config.yaml
n_head: 5
d_mlp: 768
qk_norm: false
init: "uniform"
init_std_qkv: 0.0267
init_std_o: 0.00629
init_std_down: 0.00406
lr: 0.0013
MLP neurons of a small language model. Each row is named by its layer, matrix (gate and up: input weights; down: output weights) and neuron, and shows model dimensions 112-239. Each number is 500 + 50 x the weight over its row's rms, rounded and kept within 0 to 999. Numbers have three digits each. A neuron's up and down rows have the sign that makes its largest values positive.
After each neuron's rows, "fires before" lists the tokens most often just after its 100 highest values on Wikipedia text that the model never trained on.

L4.gate615:519391482456541501491510464510453445501504464514478449439549537514494444525452511454513389421445623474464479479446490452582543562536481507511566497556451617541479472427491573542526527490519454448532472491558349457432535398453536509454506564477487542462483542526515466488490462526563475391483579518445464434515506631479378561448589493482483531472457456424507550511538475517493467520492
L4.up615:553435529504555443510529488427532451472510456570443520488511456548353457480524504518542433477610497549594535540482570447477537445532446490416582503495484554377412452494423485503510514426456523444446428431454433497588517412510491480490519512506519414541504483461528502526404448523578530507462460462492551442520500430478499494532571484621533421476466384543486480465597408458578526520482
L4.down615:511535436459644467475420497459528556394540497578516592504506447511440494482484543513556558503508372535584531443452487490491519479488471576387535564470480509435546536548473489490457521454487416440455452477466511492468488468472462518513523493454494496586444453434522529554398573514467491485487483522492458440509427412514530496592517483492520390455386432457525473401616399513622583509530
fires before: " |", ":"

L4.gate83:444485558446440541490520486482479413585465541544440501513483418591518553498495558495496438579493448495451496475506469496529430533494405497436473549447478425525520466460463507541484616538463533572517542461501513535564511510499619572428476418486397543520449502460474477490504549534485521472473460517480547395652483509538435458430562446504511514517506521563585478517463471477465575594535
L4.up83:440470530523433545562510468548571520395546505430485501445535545613475503444386372410513439467529493530618493487568507491489489422557503552464606557477520555494563575534417456444507458496497526467484625513547605567566497534472538505505481474509367512457481464392492515494537517451473512523495534441462514546375525563512577556503431402480541455493481519531606450494488529492454458512441
L4.down83:490577537519439474549562494490540475429487550447547530507510489520455536524485399548486441479541526494492593452517517577403476444493462483483546553453465500464555537506385535451503426468599455459492519426490553513428541522464573543518401450544477451499505431473485423500482519313417454557451500505506520544474480507498484551535443461419509481425517553516574432498465546570530528541452
fires before: " ", "9"

L5.gate68:429460556553442504528516440542474555422519592530580473476476450482496474540526487434529505494515487550518589497459532464588483532574556463592443568563491505546559462503606573534431582427459547492445463457558576545491513594487491525421468561461444486515511563447455551551553504558531492457510516564533548487505496450561496626543516564503476550488564565496517462513582507559465543450496
L5.up68:517528462480548544544552476522505471570445526515550461470540481547438509473499516521535549520502501557465555536643476511452438584516481517547507490543507595487451509499536457556453476538572467459543464447486468486476511515551482563507569452555484502532503519429487449529513500508412576472550519473468411616537546531526517478501483470473434512578433529439414487402494544488588407490607
L5.down68:468458607667532484475496556470456586485515495419506411502511495542520499497530494425476495509470474561518539474478474475542489525580495491507434625613475485513522485458510640580451536445582480548500401573640489535480565474478444517473491533462560584530433506513465533514400560504513523327455427602542562461515505455495535513455492527507541484412518504535537538470572505638527605450465
fires before: "|", "|---|---|---|---|---|---|\n", "|---|---|---|---|---|\n", "|---|---|---|---", "|---|---|---|---|\n"

L4.gate409:544478506551557434472531448469447491479478441543496443497632525481464502485517557489551545451519503540435418536521451509446410462545466385445535550445587473583486357481472520561502569525474519564517541470546533520571547529525531426535554435516460582481461554540536477552520421576484470453480499554441508509539561530461446409535540505539529536496450530536516508467443573443598542424598
L4.up409:589448565536520459554453495439497516451539513588472515514464554589536509493506572622397432503488549529508512579526486454414437524538542450424555520503527612510494478527530462518507517449429637594483449546539480430536582437451495394469518533499551540529509519531503545526467481480503523490515559517445558582497458511520598522578525524572544534478510445528519416455503520527544565481484
L4.down409:553539430517531557559527490495508531549429438607495559487486514532531502515407491537475541466543554453542495421530480467466567475480552356510576562443519438473478500454542496549465583597589508463547509546471541579472432488455563480478547536410516540528566518516445492493523548499441573606459443504409505463521531567509505486519430539595515547567496573539545462445524502490431485523487
fires before: "5", "0", "8", "1", "9", "3"

L5.gate13:450618529526487439507458501587521476461539455418531445502455476410543612480453496551482453564513387446461502480412514577577539527478428458517468507573531493481523532436542499464489504454549488577462436457475423522422561527543529603490523523488407542556471508458492547520442451477502514476519520466511546555549553425494543553468590456574518442460502439575531510476491506465596607474523
L5.up13:611492470492518572523545510424377529500584454425407546517501376490463490516471435507457562508443444545510455541479551514502582447478446507557500442477519484382475528474536409527498444554558502481510442485439508558369563489502514508568439512499450487491558505451479515530512523389621463494524500486462514520623503529462544544534526477530523512566604561510544435431480420541490487456524
L5.down13:502565539563483419483534542557528504492411574428627406441516532461484513445495525581493506535527441428382507565520444425462533462473450456571476416476478566462491469480449438490471606490500473544415497490483527482416412487541456550483513413521493516572440542552549508541390462556463625467445543473558527548516576448500490495484601480468566463581526433495450534525558452464549527489520
fires before: " that", "ed", " it", "ing", " the", ","

L5.gate637:546521503504536543519502507504459505441508628484558542582490554495524442530542517519520469535439500541387553448443444525524440555568521459569437461463508467560548525603476468493441486473542518532535529463565507545497501513487520530486515483373466579506536543591485494479461513499454483476479558497549451516494529457402437506413512468521502399438477527445463413464474505529570505433498
L5.up637:553547475521447502464488485509540548523424563497549510462498445500592477473582532457519441592470533507530507470593459471443558458459462574524495511440537499566420455594468480482529482463498501528564528548534408397524513468537475489508482457553611507474586577383457443464499479472580489485607546487555519558544440450519555478511578599434462568418480486573579470534498572502460516471511
L5.down637:397539538575453539539436424506515455566450488461479487473453604523451506449446545585469570472460538419550456444465502530544486543500527544475539487450547382491579535451529452429498489528535478495555545491386500487468441544519503549516521410541499420547513514462588497421453440479459497540474498491542529477448456464479508448505498480504485437502473474551449504512536492553426495576602
fires before: ",", ".", ".\n\n", " and"

L5.gate536:559427456558498353428445501563508530578481456499456521425518419461533488520448512507554506530491539564508484499420493524573509493542493478486462438578447460574471543579465517490525534531535518590524518558555407499465491507596512500502422504469496490542544446525391480523475511541376468479484502563514546535628554514464448505473544503487530637506494458523539515559454556551639583518438
L5.up536:550543474515539486502487584555539489461533509513435480608513463490548558480527443498503481440478507580439564452445470587507534473479510456434442487544510493475560498597530493459484589458604514482499461572476539552494476590476499380549449614511547539484480523489441551522504451479462508520498531586549599531434424466570474471401569445494561501570476423477483429541433407512473487501434
L5.down536:542530458457424514469519347486526574589503492464668459490502450567466567554486504506509490448529583482495511475550528492423488477428508559513485557403475478472483504382533437487501495468514501479454626415471522536476498488446572498500506458475424475442513451539531532494470559495572454647483479461442486484431493556432553497545411541516588411531504477549482457516525513414419512472629
fires before: "20", "19", " to", "11", "18"

L4.gate140:580542448460438535505441428469498517442483480482484510569483437598491541481560523467453482460559564458416548586504514491596406500478531578527446472485550446501488486390510512437437473518455552432523568458421474532507397470504527542576513582487554501433481498478548539642493594549466481539486576496529540562524513505494571514504474425451559433451456496438454519509531503497474421533537
L4.up140:489547510502475513540416495473532453452468451493517490450436505540446495458596477464446491521486617425574582533533454515504435445432535499484449584505477415449479471500607406393556475522536563473554477505448467530488556534501525569536573514457443432531571471467505484512518542559454437493511489488526462491494403513536639463554523460495546444597413471510491556606438454492473443551591
L4.down140:622503466467512518461441596499521552550450484470435529465426467511468521552480515530530514525402493439534514466484507539559510457448564490470582419566518421355518443452471450533504476523574496480425523577497521506575478547545578472439468489504529437501540448546426516489549522517489395517526555549501468533479423528468520384525521391582431491491542452487496496478423454501494458499366
fires before: ";", "6", "18", "7", "9", "12"

L5.gate418:425568546481457480453486479466509545447434468481468472476541531507527522479481419452514475478479519435522478466582600489508442476445418531580523472540467508443420557530637513432383482528499518418475451438506548517476515474526562462553513489415513528371434476491465504555441526532464520471471522542490436431495484555510533555533561512601504454468475516489540537632513542523543511541528
L5.up418:472549463517487394456425501549594559422519499534584524491537409508506462510427491537494597477525390556399538465417554435453551483414493586423624511498386521503541572449489472541538439441571455383428470453493520539427486517506504491535575582552505440491433499436431464556498518412426505516471525539473388566404481522432452551568400450442504521421536465543515535473453516513504463478453
L5.down418:534531539491471561506544444497516549590461531569415480576496524477493473593519443544491454512644434513430516539555563417500605508428465579516608439427474492515531433451476507539513438449443530575455540543460529547527477412544470584544524582511505473463463426415499457453477401476370484489496509581549536491539455439502462457569389582622520437505549441405490497471561494520494519504472
fires before: " |", ";", "Y", "8", "\n"

L4.gate667:540528487501451464609519505575555475502542537488491541498523554430557544507525470504438376447420427512435532407512483516557475453554563409397495516463475600454544400457502519551456546551492502524591548643583562483536463535476474443474544528499494458579536464526633458459502568451464547495569497619585487420550506515524458465515487454425507537462504556529567539474519586449532436457463
L4.up667:499563533530545525560563548541531492598461471560533498450550533450570421574467475461488478506502527620539558433440388414495510495546362380485396435460476556516606474572488479485439449476502468464562546536460501459562543510539564472385564489534473499532484489541554444480453595581480404494493497508504460546519533446494407449486525451456509566508481594573468527582509570445482487603518
L4.down667:441462484484511539499493495518422558473530489425485478480512484545472553424481535474512500498484488475439474467512492581487423482513608567522579492508566497492326509527567475519510522564519471490486447454551462501502482444500395501587477482409564491485543429516588627536585446748475470721530521515459542542452486532535533524539519539470444401466537409472513453474537457412510487484509
fires before: ",", ".", ".\n\n", " and", "–", " |"

L4.gate103:506481567485494478614573493560558527485473533547493499520514489554503567518462623486493513541414470504513577517449504538583493479481497465466364500562478399457541458463591501425507601496499477491511602513525529518429477440520505464498489515565540517581475528474513539609507499542539436458467509485488589623518500435482570522539570501478484490479475557451505485510421509520458438480404
L4.up103:481424470468519455472471520561481527517493542547489527525637421400650502447483438508427474453443570474424520456543449493436614449539534535558476456552495487569549475450489520588500561478554496507532479394631509496426571543496491543502511534533559418439442430530470519493431559475440412473563551542557508538569533503413471520479555542551434569390560447489442450559474525524610551622497
L4.down103:497470460533563504493442453395495451551492466496478492509461543575422465541532465517567462461541496554507478512483497472477461571519519492553537522520553566504371569550493506502512415505473514606532483518449506452539479478486420551424509490474501486534545528445522443446501481793459533644541429488496459421479434550592441496464494459415506513522574452493513548485529456503451445512540
fires before: ",", ".", " |", " |\n", "\n", ".\n\n"

L4.gate430:460544495546403425511421490552561469561465425571520399469492549538413472455523598467491523529512501528460532557412530502541432565528426507452563556594541531583510539592561477548512505561381487500485431408495506466483559462451617453462543569468530463569495498649542498466595455559477564412467527462391456545557505528503498520546544504542528529438376453422509555551426476468479575494464
L4.up430:479510473512437488440433493512464422481429459546463481480553484489467428452486577542458577528576549601569584461495467513500477527630522410415517550521523529516450490516553431488541541510505532418545608471540534476367533426470510490519511583528533407551384418523472462475463445516508574480511498499433446548484522489375580517529463462517569568515518412493543502553575494490545559538459
L4.down430:445483512491491649430539446491442524395473490576501531547552409504616464543448499555446462544540596516539490479598577480478536575530526433461455524445454581529519457444463535507531451533492578499533616512543585480454551579524481547429514463493537524533390466412450510454466519513518517546563515512445445512449490475468558495533453448421568481560549544506548527483612518570475521570506
fires before: ".", ",", " |"

L5.gate203:522488425527492486593495521503570547480569549491438495485430487629531478509530569541544501579418451506442568440494523535592435439478448457517502517480474504577474499535494499499489500542578548486524477421465456562464442576552569486452631438459506465435482504510523532523559466513446477435500483512557406471479524498539478390462557545586605416581518453476516470522468421458452422522508
L5.up203:527469537524513499518576444554587480485492493498509506457464454604423516461521587481506511473457534452440417397493517565535507497532485401459425477579465484569487592570612440432501575506487424438463490470488517592626420543577473450580528530459483418532426545489510578467504453517537462466508472517543458550545592366471583529537502500564457438439489511488496520388500558487509516537504
L5.down203:502423438552424412511519518570451507509543502507626538516494432479490585533541511465479493456495538594513461517494421532449485529583494464502462513604503445547454521552498475436499526502470492546523526493507495433515573462550498565502487496477528504534400511470519533468441466407525435507575430491551482594533504373525474414477477582640527484468533517597586611453533623447524559474497
fires before: " ", " ("

L5.gate214:573545432461399417447457475477571545548538515581501490490512514586452429492512494513567592530486494580513455404499547440477496478438486504497500555492553514552465544568449489507450550571550469490548523466489466577488504489610568484494441501512573551492449505532526530491573440588434550447394487430514526528495517490496430443425550412492520565524486565489429481539487537454525479492523
L5.up214:523609534523468454492543473469519557554496484509601527518547536559514513471514604551526539494519456536471477446497519535505597530565490444551440457519598519510512364502450561630456457510473464561510578485579492483581450465529468451512451533473562577523428552424466484522515594415605515512479406467519534501516549538558510500531490481436475556477536507639525519519498506410493444511506
L5.down214:582558415518516423457505476509529406582544556528450486570475452541415513476563437512471555457613421468511464474605498466377490514489546544543460488538514566433470477537511441525448449416415527584550503540557527558567470526511581407496436531495464489479447422518448451476438561498563509416534562447456530540526466525433496493469537510500529557490566522491503433519581510550512522563425
fires before: "0", "5", "1", "3", "9"

L4.gate188:473588494496518483533451520504509527484384599515496449536516452560631499511427520551557498522566487565494516520570494398476517452504433573474557501470556468576496524590466553532474500503552493558566458478513520534513493603432540497543490465547475484497447487532494577583517436520533466400461571470532453416492630550472443451512464498484475480478409495374574543536515425428485544473506
L4.up188:485492477565508462509521490437469523547536504564509438558455407456470501456548578361591359575561501437459587520367397552501557514480469509494452533490514531520586404486578517496440497531426523595602444463479554565505449549479512490536444503579535428482547473534564421549476510505519511436483588476413552525517503483514456471512436536406448542515498564429521461458500434471544442467579
L4.down188:479419549447497469448547448532439567628591526506556499547472533520354584569473476523530429525451424425507528570409532546507495543460561412494434536587539524512445517457546419551395484527526441505457464615506514494466505491523473549488468399517503446492528566518484411498469617557470514538449383434558549536514453527447502535511464449541548578653545541501443455463512543463431488495488
fires before: "0", "1", "2", " "

L5.gate82:474617506543510428465442570581523512441474501479540498386525502471570494521536429500500527468489492496603526468535441496570356504577496436511399435541480496567502492503445589467567454550516475517435510540490479508516557496496518487535516487584542515446433469503508531389525524496574657468536381516497403481464479531596424487527497476498562514527479583492477526424514516501481550427582
L5.up82:563491598485434582482552564526488417497519544488525488483566546533433503472613529471505504504456555404512569571503458567524608500435519473489484500554587557461517495483499497442498593502513527421413520431515414493573414485579532507531550470416505435514501544525533515573515497462558546456590486612503477477515497550490580438543479534404462452463597482407550450481550489493509453521558
L5.down82:466622437503592463459479500483491576493510436473616512355537424497541465539456476510582443498608566482535568428599440501419566496452416490546553592436494490619462519530487478479584512460440456537484458492520533575532534412432534489474496596562542502394615492482440423410445527521477470366506533567513449524534469458518558499449546468567572528498512523511462565550478557528539528532472
fires before: " |", ";", "+"

L4.gate371:562543499533379500489532499464555457488543500553508489418548446513505472515470542510566550414488515469417576540540448429547513488488426450498470463460458514507424397483478550533465507562486550462576528427569515441410549457560584510508462550555433437460518539543542554594562523586514583322483495456561552441449508444503465456535473508488536576505491445481527530464434524380375497479579
L4.up371:467574626447501539563458521437511505542530430537494539533604489488462398484517484327541523429472459473496479465464443496494542482571559463450468504479468515475487585443412471532524455547514465460498513450521557522441440468444521493586518577466397460598448517441483439454515439538525447434507513482472453539348505539454507464569474487492518528381465554474507561486484357518524424489512
L4.down371:516481466474553527551483462557460503504447496533475512520543454494519491481556439414533573479447403544459544429460495533457473505540555540375434549582544456528487620509565458456614507482510422535420502529457470568533438482469491519580502419484475492542500449469497433541488440466421522519468496582495512425464491514571590451521447504560551410440446591447445512534526503536464479488484
fires before: " |", ":", "|---|---|---|---|\n", "|", "|---|---|\n"

L4.gate299:421504514516452420587518472596488520534426538486455389497520474535486475468493512504532524530492469525471540487443479577501503528499532482422560464549533391516560475479453607456413473496486539545528509499483467562554441485516482613529500463459444470503447474568617561536402614558519604449516499470563417539498539549439542527427543432560524510502403502452515506525476546466468507456571
L4.up299:500431453411479435620494463550559469576444563519547425410499515529589563522608477588430491450579457343482506402485494543499475603410450390479462445438571573490476539506477452463517518461510566416519478442533546565517533455581526467545446481474521505442428497543439453488546437512582483500487457500478518530449468552421460504519543545493662447457469467522506547376527565474512527535500
L4.down299:483464498471571418501475518483574554539497547523506478419537568419479500504548458587536467419487546425581449410393474463493444460469459482495430524507585568482421507527526544382528435455445517498542531423488481520486436560467572615404427510454600481454436507556507507459497493643564540477489507503558439544533472474461329553483512542480475599528461519476586590458502494428494474464454
fires before: "0", "2", "1", " |", "4"

L4.gate472:517491505470436486505456415487547437444560514535543489436575548516474526462423630457469403513473511537420470503442518432648469641524465462509493536426448528576497592436496474443492573509547478556594578502579536502479530517529530488509541486434589496499386499559477567540543570536449487447452470495542504461527435496514451469446489532568535480480516399484507473441463588510528570507449
L4.up472:508584529484437489550436554483580445438448529537549568493510499450469569485509560455425498514388471504414450408465533548562439507598526510413472624465490519478554445507506448436498477468456454518497560616535549464565519575579494490423535494523521483543484494433455530508486531460407444551453506514525495557520425449422546567486493412494592442453442441523489455607487524574473431437483
L4.down472:438577586518482530516493556534471432564419510535400561514418476381502462449508433574462497470443448479549527514496425542533467495548469549570495551538521485487466479532559511445432418485554541463428485556479490493518494517517386490468553432588466531445501528487512458550470439488416490711424533479481465496479460411427527556515488451512550483481473538563494533514552404510457510431608
fires before: ",", " he", " she"

L5.gate58:510570547618510486595449541414505532481508557525542511468483490549610465482555567483568501546501460551441503521476500534471478447568486526508526499588414428550453378473522541512454563480530577474440485483630534537552539469520520493461562523523492570517510482441464401595508491629482550428539620503437483526439527567531492483545456467523457533451481517381572424481491438519438466498451
L5.up58:451520573415550533455393556428534486549526495498444521421567491382440545391526518509424561515693549553423386460542522449348501527584485532523515439441482482497511540499599393546524454402426515550476503459479513468518447534571511530499637503479371474513563548525575576466525486541537523500481531472574548471522379407447456456494459473532461440475472471541441499474456487508514507532456
L5.down58:538471484428639614410483509394541456547531489520454446461542484487448508419532529516435609561556447499466467419463526397557545588483522514456485467531485536493508512563567375554520481495543422539485503508538483482524531599535564591482532477540443484552504443533532479532541417500414597459410499478534546466488504512516487545536465475531528515456548438502518442522366556503500475485345
fires before: "0", "2", "1", "11", "3"

L4.gate463:507486518564461528529579525579577525459460546454516524365439429522532432477541520612604510555567556542425485534509468428518399451474426537511554523646461453560474507532573497542453456572519465483531501508503474529473522536539510520539473551367561439453417535510538483593473503604476449423469483528592473453445451488580506496430508549511441445461484547469536509530490484430482517575634
L4.up463:468459454604506538508465533565500519507439437586464504497571451428427446492563467524512535381568459490478506538577456551434529539451492532554505485571466417493520488500616458518503457532538464470490480424444522486608469565421508487485499499511535453457407452486552508553476413534430530511519533510544543518449404467494513526524507511542529395539475542568505473551571454471582463507487
L4.down463:546474490568526509556543581500514496433432462449473493534491446430433520524527481542532553426579568499489425520550479477491605531506485530501524433649438447483582527434637499498484467566451449442345465531483557504529476488512420493489576523472510511453520554523542539432541505373342488538519497491517493524498367476477473481540460554509461499489527562470485471559506468502524550584494
fires before: ".", " |", ";", " |\n", ","

L4.gate675:437590495396490535493479420532502472460443503507484456437577520556506463567503505516565460592543527538628653603450512466523427546529469437479542519522531453579454415567515605497460470478424531587564458468473479456517520434475486486501524505534476496519572462551536501585431610539513523447488608525479486497586513558430497434480482505510452489479396507473561538496458568488464520466547
L4.up675:518431412514509473480447469507564549487440525538542457470461441508470405410432495482455422479471477560501399618487528563463449490609465510411581547470524447489531409500424497502540502440511475538528462517566543498588512511443472469534559520515442476485448416495543468568457528448437465569503522583507491505543445613513597515489471622470572441492569410541528587407471546520450625436447
L4.down675:474464534567474526546533464521505509520487472544508448496468484540439469472443507497533414466493488541483467557484481512499484475550469493519542556498499521499569502500433488507458484387503486559475480496616473480558569461441223492554498512472476530564478487509514415501533514313454509723488559453507457526595458537612570508437549605461546472513512504533515417501498498521452507506536
fires before: "==", "===", "|", "-", "The"

L4.gate699:494506544479411492450520480517480469506491521530512479610420513463439397461536501502477546526474513545493617428375510491570474529522466466508511511581537373477496411477544559549426550605549559563483459566489524510541578502541651478532524494526379551531591501489506535573514556591547492454398490440501531505526488559539470500595551470571549586412541473494448555563494521517527417537500
L4.up699:525422459519596457537397545600546441504498502451480474539532535498584504405420426490499459477552450525516462586485509518494543566493586433432473456489624460469457411534503567469527477544538547420536430511467446569519477346467505544407502552474456464476401549490513489462473512544464451491466491485479573591514524586508498512482485494533521555542463536465589535544486535507518479569462
L4.down699:485381450505490490483482493527610586534496519419451453468476540485443605447488512560599486485498442468595410474460515514548494540498582490483552521506625464462381460592573460511491403514551492455498565479562505541431404510479431595496561554499550493434461557501596412487601595567453506571488521446507541576455619521488525624473460461522512463493558522505482527535462428514537580488463
fires before: ";", "0", " |", " |\n", "6", "4"

L4.gate100:525540460511617553582452386511514525467473552539471381408410520512539569542501440530384553415461502505536553474527558420585418479395432515596512482531453544432501523565581537490504462598462510531461384529467494458540545556528530533528423510583548496492493494598552487485519519457515581467556362500491456537410449436498412428493502532538551513628455555407522479566464481479554491490532
L4.up100:529585543593449414561413540427552535481505503469629432513584604484538555493554494478525567505458421512432486569451398515512494533565524475449522578438519489522561433570511409436546546510588480455464447471506470482462560424589530592413557532612568464488502460597532486482499413508432594492472474518508490485545566529510560486498497408432538455529469493448547460506485434425556403498487
L4.down100:509515635541445496503505503511458522507453488542579518503446476503441477478349548489529520445508499514503494488569497492471515543537575603486452493556490501500485485433457437498534503561475483421431502597395595535524509530535470560466558617538544418473485477457487508455522453640492475712516449487530548519494517509495498429531475534457503534502534462525518501479515458384448507535516
fires before: ",", " |", ".", ".\n\n", " to", " |\n"

L5.gate527:527576522557460450534542519458547499399506430459431502517502465523500558589637478467442471542452553491520655534512547488476501475466444436478585513467495488515466497481480522473436539419443490427509454536455495522560406558402510531588509585590492439402524472460586485513503510578560534465483462527468498431436541435486419456468471510570534523583582588488393510488416435495515523535503
L5.up527:519505524466452604478601516517464491495546517494470502473472544491458419477513515595441432535478592549542480543518514400473503472559588478540492510464504604494594470498541477568409415466453518474527551487491478522553479403518514529497471488522585491461490562407540475519531502596442565497613415456326540460483451476625475459571438426433475514573549414446512480464509449499566492472474
L5.down527:530563502458494530500534487537562475440546475459465479494565516490458504486635468444520483500527447528482533569559506523481519484496422571433520536505539524527400450532565543432604454456505535492450490598531463463489515493549423474577486523521532596437547532462449456439574527599495525421503581472451572419484524418522543460520508547541490442494543522458434511557505462504513533515412
fires before: " |", " |\n", "."

L5.gate432:479392479474503426524447580524569411521595509578515413397579446420495494471504458530515542507447442577565543553485470556539462534509379458476531453477455425533545571513531509439471492494448504480479457448559512514502520450549524578541549431545477449428602526506572589546544479553508581481519538643511466513558523562504420530575554485589555474512587523451540485536590532507534398454565
L5.up432:535464595445519457551496443448554529460462557551463439502470478468531428486451512573448593607535591566519450560483418454477472533487528492473490459491537412535491466476536477386483470477364449412414463417467493568498481421495489425452463485477482523464559555453519461527608408574491498528517555529560561470538428568524493453435444493478449380546589406561537467442537484502533454486450
L5.down432:578494439540538495514508483417529568486528567531468402445480470551444401518570478449463571561520449533480552516560540544551548547508529502487458509589494519485373501536549533539483613534511468455505436569479502451437582592492507527595542456510504566451491464477546558543499510559435464435576582472563492444438436503517511490492392543500485482504505500551511428399623555515501420493469
fires before: " |", "0", " |\n", ",", "+"

L4.gate312:495468505491486510516526372478431574505478512527434490525515413440538522522490559561475462496491436573439477461491546514517435528413401489556457448473532439498417531362501503465499584488526420503489441499465505514451544460536534484502400512480497501456527577583504599560516452546456633429542522553624447516496492473429468472443553522506459558416490451402582631491495494560531466533475
L4.up312:539455502392448520468547501478512474558495558502418517531518485423492568464435485522503472495444536419436501525392597480551446506462437479513546581478457485562478524467526447356529551526530361497435483535434529435437539491589488484496428534514513458429424452545535521574461476461509515496516473472540519514514505549471522480566522460495489530526510428515472393576531534487503565409554
L4.down312:481455448437503490526520454470444394498401478559429528465500423534510547481498468515449528553445466564465477513559500498469568546488527485437529479514533552504518410450524525395497538462547482540495447445434443464509511534583376421444427514566484516516416530572504633500435494413450405456536554440466530530518479495512458490526481529514524482453582494453462433568572419630506521357607
fires before: " that", " the", " to", " I", "rah"

L5.gate83:512501529498469462572452434455545552395579429477540391453508507454482466476504502468526510493544362562575515615424477522496453543527445458479503544550524451558470480508527497546505434557492501511461480457512518571542563552422533549501550453491505445486514516508566499555466463611458477435488562444503408566632522508486517432577528432553514480558468510497461494464416521406504550475586
L5.up83:512511542505443559531472575512454506424420531565507490521517419448562552597586539421445434469457489531553534509527576464443554502478483542488503594592480513573545522484482459477527495497486363524496448464415437423475482526445486476506356516532562426540561561514463471525573427488511501516566423540452427576522371404535510469524484490535441491547405553476529450541545449405484493505482
L5.down83:399556521535484490496483480525415442507407410533566445548428470529444556539497545449549468441481472541571555515566524472441484534495551470457545499454514576534469528535597525491577540425401511534535497444501551445416475510480490588438384550504550447588435468526479550513498498542514500549563490563525482546446448470528410490507475483546456431617530536495473499534473455524526507460484
fires before: " |", " ", "5", ",", "8", "3"

L4.gate716:492445488595471419525522393502400522555492525492562504524477402498498567528522473516520556537489543446480535513421496417521456523448390555548480469503456494459410521519549443505462527618436475533500533487571381559500508403561548511449432459467503569525409464592489483488512404563489456468507537447475519424463473479549461425519555564530484381440515477492538533555502462537541499419526
L4.up716:512512512504588494456480484554567500488476592502526491432509507457558587511533628542470487505600555578545585463582520479549449431510551539570556581542495511525508457495562497525466452494434458519551529500542505556472579512491529477530524447527451526603415555553487664478443514471492432509455606462525506462440461477411445540464487471481552455497491473553489533604514433485422405489486
L4.down716:462485415524582476501499482518476410506531545497563479521407452481513558568487596442540496528463502514483486544501564514478471536531425458469627540523467579520434541512541580521449480509494504471557574459474471572463479486595473493473396443501487496558478471559349457512458455455505537488439504474504502480518483438487459484502456533531449438419512431522599546484544445416438476480458
fires before: " ", "20", "19"

L4.gate744:458444419561478375445512533551497510457446441414516490543472552491480398568470560518456541552520489519536512513504496414541528483483412498521517496493543452508408432541578482541437510622392561568496550428542511440482437472491496509420567444413502560505532503539532566555543514572555441489478470517437591550563532508497473482492581535464554454466474486392545553542555494427599435457527
L4.up744:397526478465516568463464536526508500574519505471498600525494422574527456417520621541413485479506480568497492523531540464457498571512494542472415446479505551577550506517433573495539536552518600567492451532469528516547565510478513623482469478444438515506497503445489611526635467471518542490523519585450504485479416470551536484502505499457412521438539504520462584549434502529527467478503
L4.down744:525529462514579608513443460445541496429453484448552574573577515567458496490539579485466451465470449519511457535526519496543526555533457493460491535496533491564500465567482485467436363509467530501566515485471555495472587515564597478571501585429520494543569443515463533436544418456542524424547465565478474533469451430520474503471504491371516509408551498500480474545448452507554472467490
fires before: " ", " |", ".\n\n", " Bl"

L4.gate311:485574497510481578597581460556506562416514485423594508516495425506541514469534419503471483548462507552433471443489510482544458496469397456486522560496451487517525530511504513590449587532463437483482479442463553451498474495467583461482466531561487624587523549509494511500484505525474541460501490490548469446551507428530447479494549572531559429387489510414534515520535457504546464549452
L4.up311:499585573473546507580453475501582484456493388515542492412395476436459607504538526478437512504486599508410467485443488562502540561522512531548487598500537503426560494550512471396505513508503517502544526547508519547538470543413541521497515463581573434531486549456602413567436484520413420465513500534499554525494476446510534530460573453478554496549536495475537421651477512549531553568507
L4.down311:570495549537435506492451438467497449418538460506484528472579532543420492529447481484501504476436470491510402531571453502422649589425632584434512475543547445609463511404581392459508513553551425462470439499558515519476547582548454493523488445538511478544487432390514543488488512633449557534490408446480495552397457434508598453544506469461495479575514513444573497479563456434489515467541
fires before: " |", ",", "."

L5.gate588:458559556452508490569408545491585461487496571531542425516516544615482549488582469427490446506476423477476474427433484557488493493517535512497487489524504534528476464499545461523473541513490514468439480551500458461510521571532613403435420598468466497596466504500544590443493487589455430459503487502499477521497453493489572461545512477535503457429477484505577491437438420512529513473483
L5.up588:507510498520390626535545529573471443477446523499491535589478507429540540434470478557506591497486558498568560468506469509469510533491437590451552461478517588514532504518540495502528595484541520494464463472453475489624471532478467474532528447437416547475399521512478509569450470491489457513541506572444480611597502473520464559460476546552431478535482491438528521569517588420478382506533
L5.down588:537516468500480487482485524589508514419451473552451438507483450531571443526494541545565475579439518497481487507529521506501521369505534567440547513495545623455497456474494496561491544398482447428458540475478486507500544452505506445517473574597485531494435457556472510502506476591431517465585449557532481485428507540457459530552498494465542521497536500589514658645573521495486473522430
fires before: "\n", ",", " and", " (", "\n\n"